Weights of a small transformer language model: width 576, vocabulary 38674.
MLP neurons of a small language model. Each row is named by its layer, matrix (up: input weights) and neuron, and shows model dimensions 384-511. Each number is 500 + 50 x the weight over its row's rms, rounded and kept within 0 to 999. Numbers have three digits each.
A block is one neuron, or neurons of one layer that tend to fire together. After each block is what it responds to, as a language model described it from the Wikipedia text at the highest values.

L4.up1174:552470470458514502549520607536456449499482505491628590521526472502477531487408510479485573592505489445475489526436508441550512471419567622610502500460578525527505361541484528528445484529501545479476552468501460498387506485479521482495580379511594468486482448507480511513486347515446484588567460506512456435424515484530474527448503545559519485521501519480536588461492541529440457460467
L4.up1254:426546514507522492478489488491487504519615514454557426441485453469553427531440539601428438462516408543589510505571509524500492472497528536419504578481546411489487513480476446420517408505560437555457505552461515513524482431480566425578464514620648439438416468568480578435517484421482507517446465413558532529400488458428427583398496452499525496502532481431517463497491468446580437399442
L4.up1652:436611511442458538484478456524476495477539515486538449471463603470443550637515544438549520410501458526550589535535468515550461423549509562575479557453502447430544497449540461467542463552508431494516491464454525514473531450444537523520558540545540465502481507521493537448499547542568367467559445529500493597547461527465486533494484503517514545469559526406551479525494577450462384510476
L4.up1673:507564544562555581533483504450450460498493457505589444461370540541499505454459484536471532481540448515495475474558538506519530442477526578635433547430513494511540505487498431549438515533496487449511484443533509454499595450566569410518629554460539481465549524523578518533493489479457449613473491531516514485459509530523537537453440481512510502492532572420515414542417472451622438429453
L4.up1743:500518487578501597475431621468497560532577496559467487457487561488478536494453410553400474491602507479465457514509431554404517607549630467557425465478456487444496420415434551536530489532495467464549473489570573532512453556530494468527544432530451513449506445461522469423514589479492472531539451556485448508583436563597575510485492554597511561544508469531484537548474552478536469476475
L4.up1869:458529426503470540503545556396410455446472460484513516509539443494541580535457514508525513532466598485631478568583510556473516509564497424436466455496609464450384555473543484571413488582474620580570520464538524450567568607542624517539453546552517554507400460520542458531441379436447468488446546457427504433476499399552501554494512561534511504431575457460494499599552480556396477465476
L4.up1987:547517505567510458571554567434519560474450498470502469422479526440483524507489622524526443515471456453488553490494549534515455501530488442480645560477485572454453472482488574515416516541486514514503492592421456393466522466547582456471440501474504601488506477528511421499488523428506576531566447491499543377468476532550429441397496470532397492487491509458495436506460474526555475463579
L4.up2078:526479532489388535451527523555469555535495531459528536521472556521495440568564523495540464496554519456606454559519531483442491540517560550480491546435483501458464497482488562520465468547466476562560577504493543542537475454537471462503562456444556482487552514591594450580540483478445508505603470535559470647593447498592470467482515448484440514467471542454552556530614483511495386436465
Responds to: Table header separators

L6.up73:518523528466421593496492531454552489596427533361507408505581481503510525519401484557447507486501425573599508518468486470540542575592518508556441495537492443548533491526453495498600483443389417498517487476496495414489559469472511534392461452537458519563517497482579457486499533571448511342433449473492504490427577384466516597522542436497487549519441509550453485606504457535584503443500
L6.up458:449507447476534531477555488519478523501445526487488516513522562459560463496475379619500512529519553437483482421460501518550491508497482495541564494445431464528528473393513470469559532510544403499434503453531502501604478568541470496465483404487482445518481396487556453501460528412430485531575502514551444559478548518497544428506520532554473475538526501424510440512501510508518480478450
Responds to: Table header separators

L5.up1405:578503409499453446577513478447487458495505493441538420445452472467434438488547473450419535482612490509510508527514474481512481481497545503470523496515473401543377540553388427472499406449462596514516479517526489517473530546533533467509461443529562379512504488521478395497464525539513503486443541458488548462479552488518461462569401505553557540557418598448482556445560550491482508456596
L5.up1467:471494405433515428470472475450499465577516511471479509450426466569513554446478494492535508419563496470504471538478491540624448549465509424493423449493537427415414573497511423499452555481524546433503472475499461490440536437581456545514470510549562467509455394469507495530456435492447515450562441471516563448493585505491530413514494560466503544529508549536547556488491551462406600502485
L5.up2051:491431452542529596503414531553551474525481499455532430603465535466475495470475467529483553515558560569529536443554568427538419513419479461525518408523522471510410496533405516451499469475566544459512525511472568442495476426470527485395557507513545570479496525543507445576519459513530511521469512473531475466507525524407450420538509447472547585520525511473599513462445507444537546515509
L5.up2117:367486459488513504502496498489484573528469522441524514464473517496500449485573473441441438509544508565508480422528402465556428443455477536492490438519397416491465526509451555578506514515486516476484464524474505467517443518487505430500495470501540461539566513495547506558502422503480394426498431561482580462400494536479484517503421479473492440500510499477586519512500559477474562551653
Responds to: Line break after a completed unit

L5.up801:476410470507516531461444490481524525461425550499496484519508441549481566481519453596559477500449541481405573496494524487536548526528466448572426552396448435426503373556453503450594516415458514508531560506526440548442477614523504493497499504488554529514414501580505546508495495437465516452508456536521513550529503491517501492477535538459500496541491521452550540494483603463537453517486
L5.up1253:563425550558597510499434520426491478552496556469577560440567480535471461486520497506406500474558555533509478496492476557549442574449558541501400378383450479398569522445444514553495412457528489496408517557575513537569476503451465514491525545442428421447503550470461483487519506519459490420483528458434428545514482389556465518441501519443480522507498600488508520580422505439467488492440
L5.up1458:485597622460440533458602541582460511486449477441525559500517472586495465470492422546492587544549527405407487624501493482508508546476481563594444446517482557478473543489413517489478588511505434448401469506499521472480567605530432543550562521462594485534501436537541501621527496521523603536537589541471583503563409508518548490497554493437556500521543557565491537517439523485448507451442
L5.up1484:563512431485505589493463568545549580601456485466444635506395467520529472527492471530514599531601455467508391460503447484508473428525521558588444487525492440453409464472459488590485482432468511470480538457608451532482520541596527522488672479517525467513512495488493425481545545473468468528531482544478515524468582492608623544519579484579573474432453539422495610519534530456416499392509
Responds to: Table header cell separators

L5.up345:483542466396522483533447546509550470505545569545535507457543530542506547521487530468455505520511411553520549506524617557510374439569545515395444500565448450515502443428569486444514524529531463542473473427529517488482488476514410571555518386460442537466543404420614591558425484537561439438531483416517468445428457461464502456569496520523493519464517539544535431523563473616475580470504
L5.up650:481471451632455455479497408523517462461508545553464551484541519501557556460549427515564461530427472500487505478460514569481471576395518448490559431630471493506410602464487521647536487469433560492510565443576512594554520484474531450452514556491470518486499487548501518502547490513501527607378522455465462523525494512511505390533399543511494438458481528430475524509495495613472500489516
L5.up1144:554445512488456564549523483544567527492467526669535402547456487527511477440538431465494523536495587598462427510466487514475492581459456442470485509574467518458453528584505539543508515530475496477565526519401492521422501538470551551575490539485483521541444581559483520527550491456505469407479511538326527406565657396541502459520481496509486547503442537489586459528482445429500551532610
L5.up1850:452483509508487544478405487493469468488514490566458428604476472523511507625494437598565482458524513557507408476546521515518506492508601469454491490464462495575439526416503528556483513502595569550525561473533518465490469444492561528538642469489591471510496591522466519462466420497466555464494533451546428459491467549458527390447505516497544438431530509464491450464478464572499455514482
Responds to: Sentence-opening time adverbials

L4.up131:448395460496531483464466458497535442474610541488546483534516575583488470509459481442455525514503579493463511509499445515642550462533602524518528453518487374489480559483492502545562512497490458471492551520437544504533400518522514502496484504516516480471517476504427464563577488438455434516498602480547525529460497449486615509427521447510424509463519559445432545497465479517360504494499
L4.up556:349510471468414497465464514529478543444483549506473441505498456479483435481459461536436499543442473425520522582406582547527534566504543530543524469532550610611475477464526456534542524471489487492575568481501497551499441433517482479574489452471495569518587458494586566515549464506502475558510455504400457517651496404527506459507474465519504509480492508492456499537510432514586532509470
L4.up897:465599450501515415512483478523486535445516538456469636508593541488478557410424640464496406508543526448488416440522538440531533581428411476399489521501506573434476529498491539461503503552449607529511466530534422508487516528546483548609527480468470473452445430464503415459513532427428604453508403471447449517460431453522526530468496533476515516514504555495508513535487495513417508507551
L4.up1442:513454499535477476471465510481585462597517503462457449535514544447557413498459494468371512512552496543464549477493455559511596476498586509465432446437533453570473561507427527444460488465488487384528461573543596471519545573490442604543580450489538442495474455516530411465537497536523516639521498554424419551503537525482520394488473492461520489337498492539596513466453541424484422420495
L4.up1544:511430468519395519512529465536499449587567498516515441596444570551548490503467514573379457487518449475480495504546516450514515418553574499551361541446477524563491514514543505454511537450397433430507482505483540509482613573516417534488557530465434556543496587533536565530481456514497521497550458499469592530481570508436580524477564509508615548412461608527463467451528541456470511552523
L4.up1712:565504482478432539484459565480514513481572499446578478466591458520531590591432556476440500523498497512503416486542511577468546469500541460536546480432390501559487442484562528480449594523545534468618456524509535525499532510599468495529418536485548452428406528499388551522503541508469538522529486525417501459465528465550385577567567460441521505456485556513477563547535485558504583483478
L4.up2232:444490418418475527499525551462452450433490475370470539478518365490500450549509497574525540520415517536513554457588491457478529414419436579587574544469470479514404589560432596420578448536504515519476456510500414471512511516553511506426497523507382506487529478451543516507516433510509512606444564620430481531580457499535502555478495525538572530448461565510503421516597458538472507438475
L4.up2262:488569493443563401374470500474563465411526480530434586525511545526580575482430493540526530530523447457469429506515487471537533578520574399447413503521485494432551565509537525448485550474584573501605465448527543557521532542496432530572521467427501530648467500455449466450457439510471524498537467528483421579465475514501662440524513541525490486523493604465446533541556497516619526428461
Responds to: Introductory-clause closing comma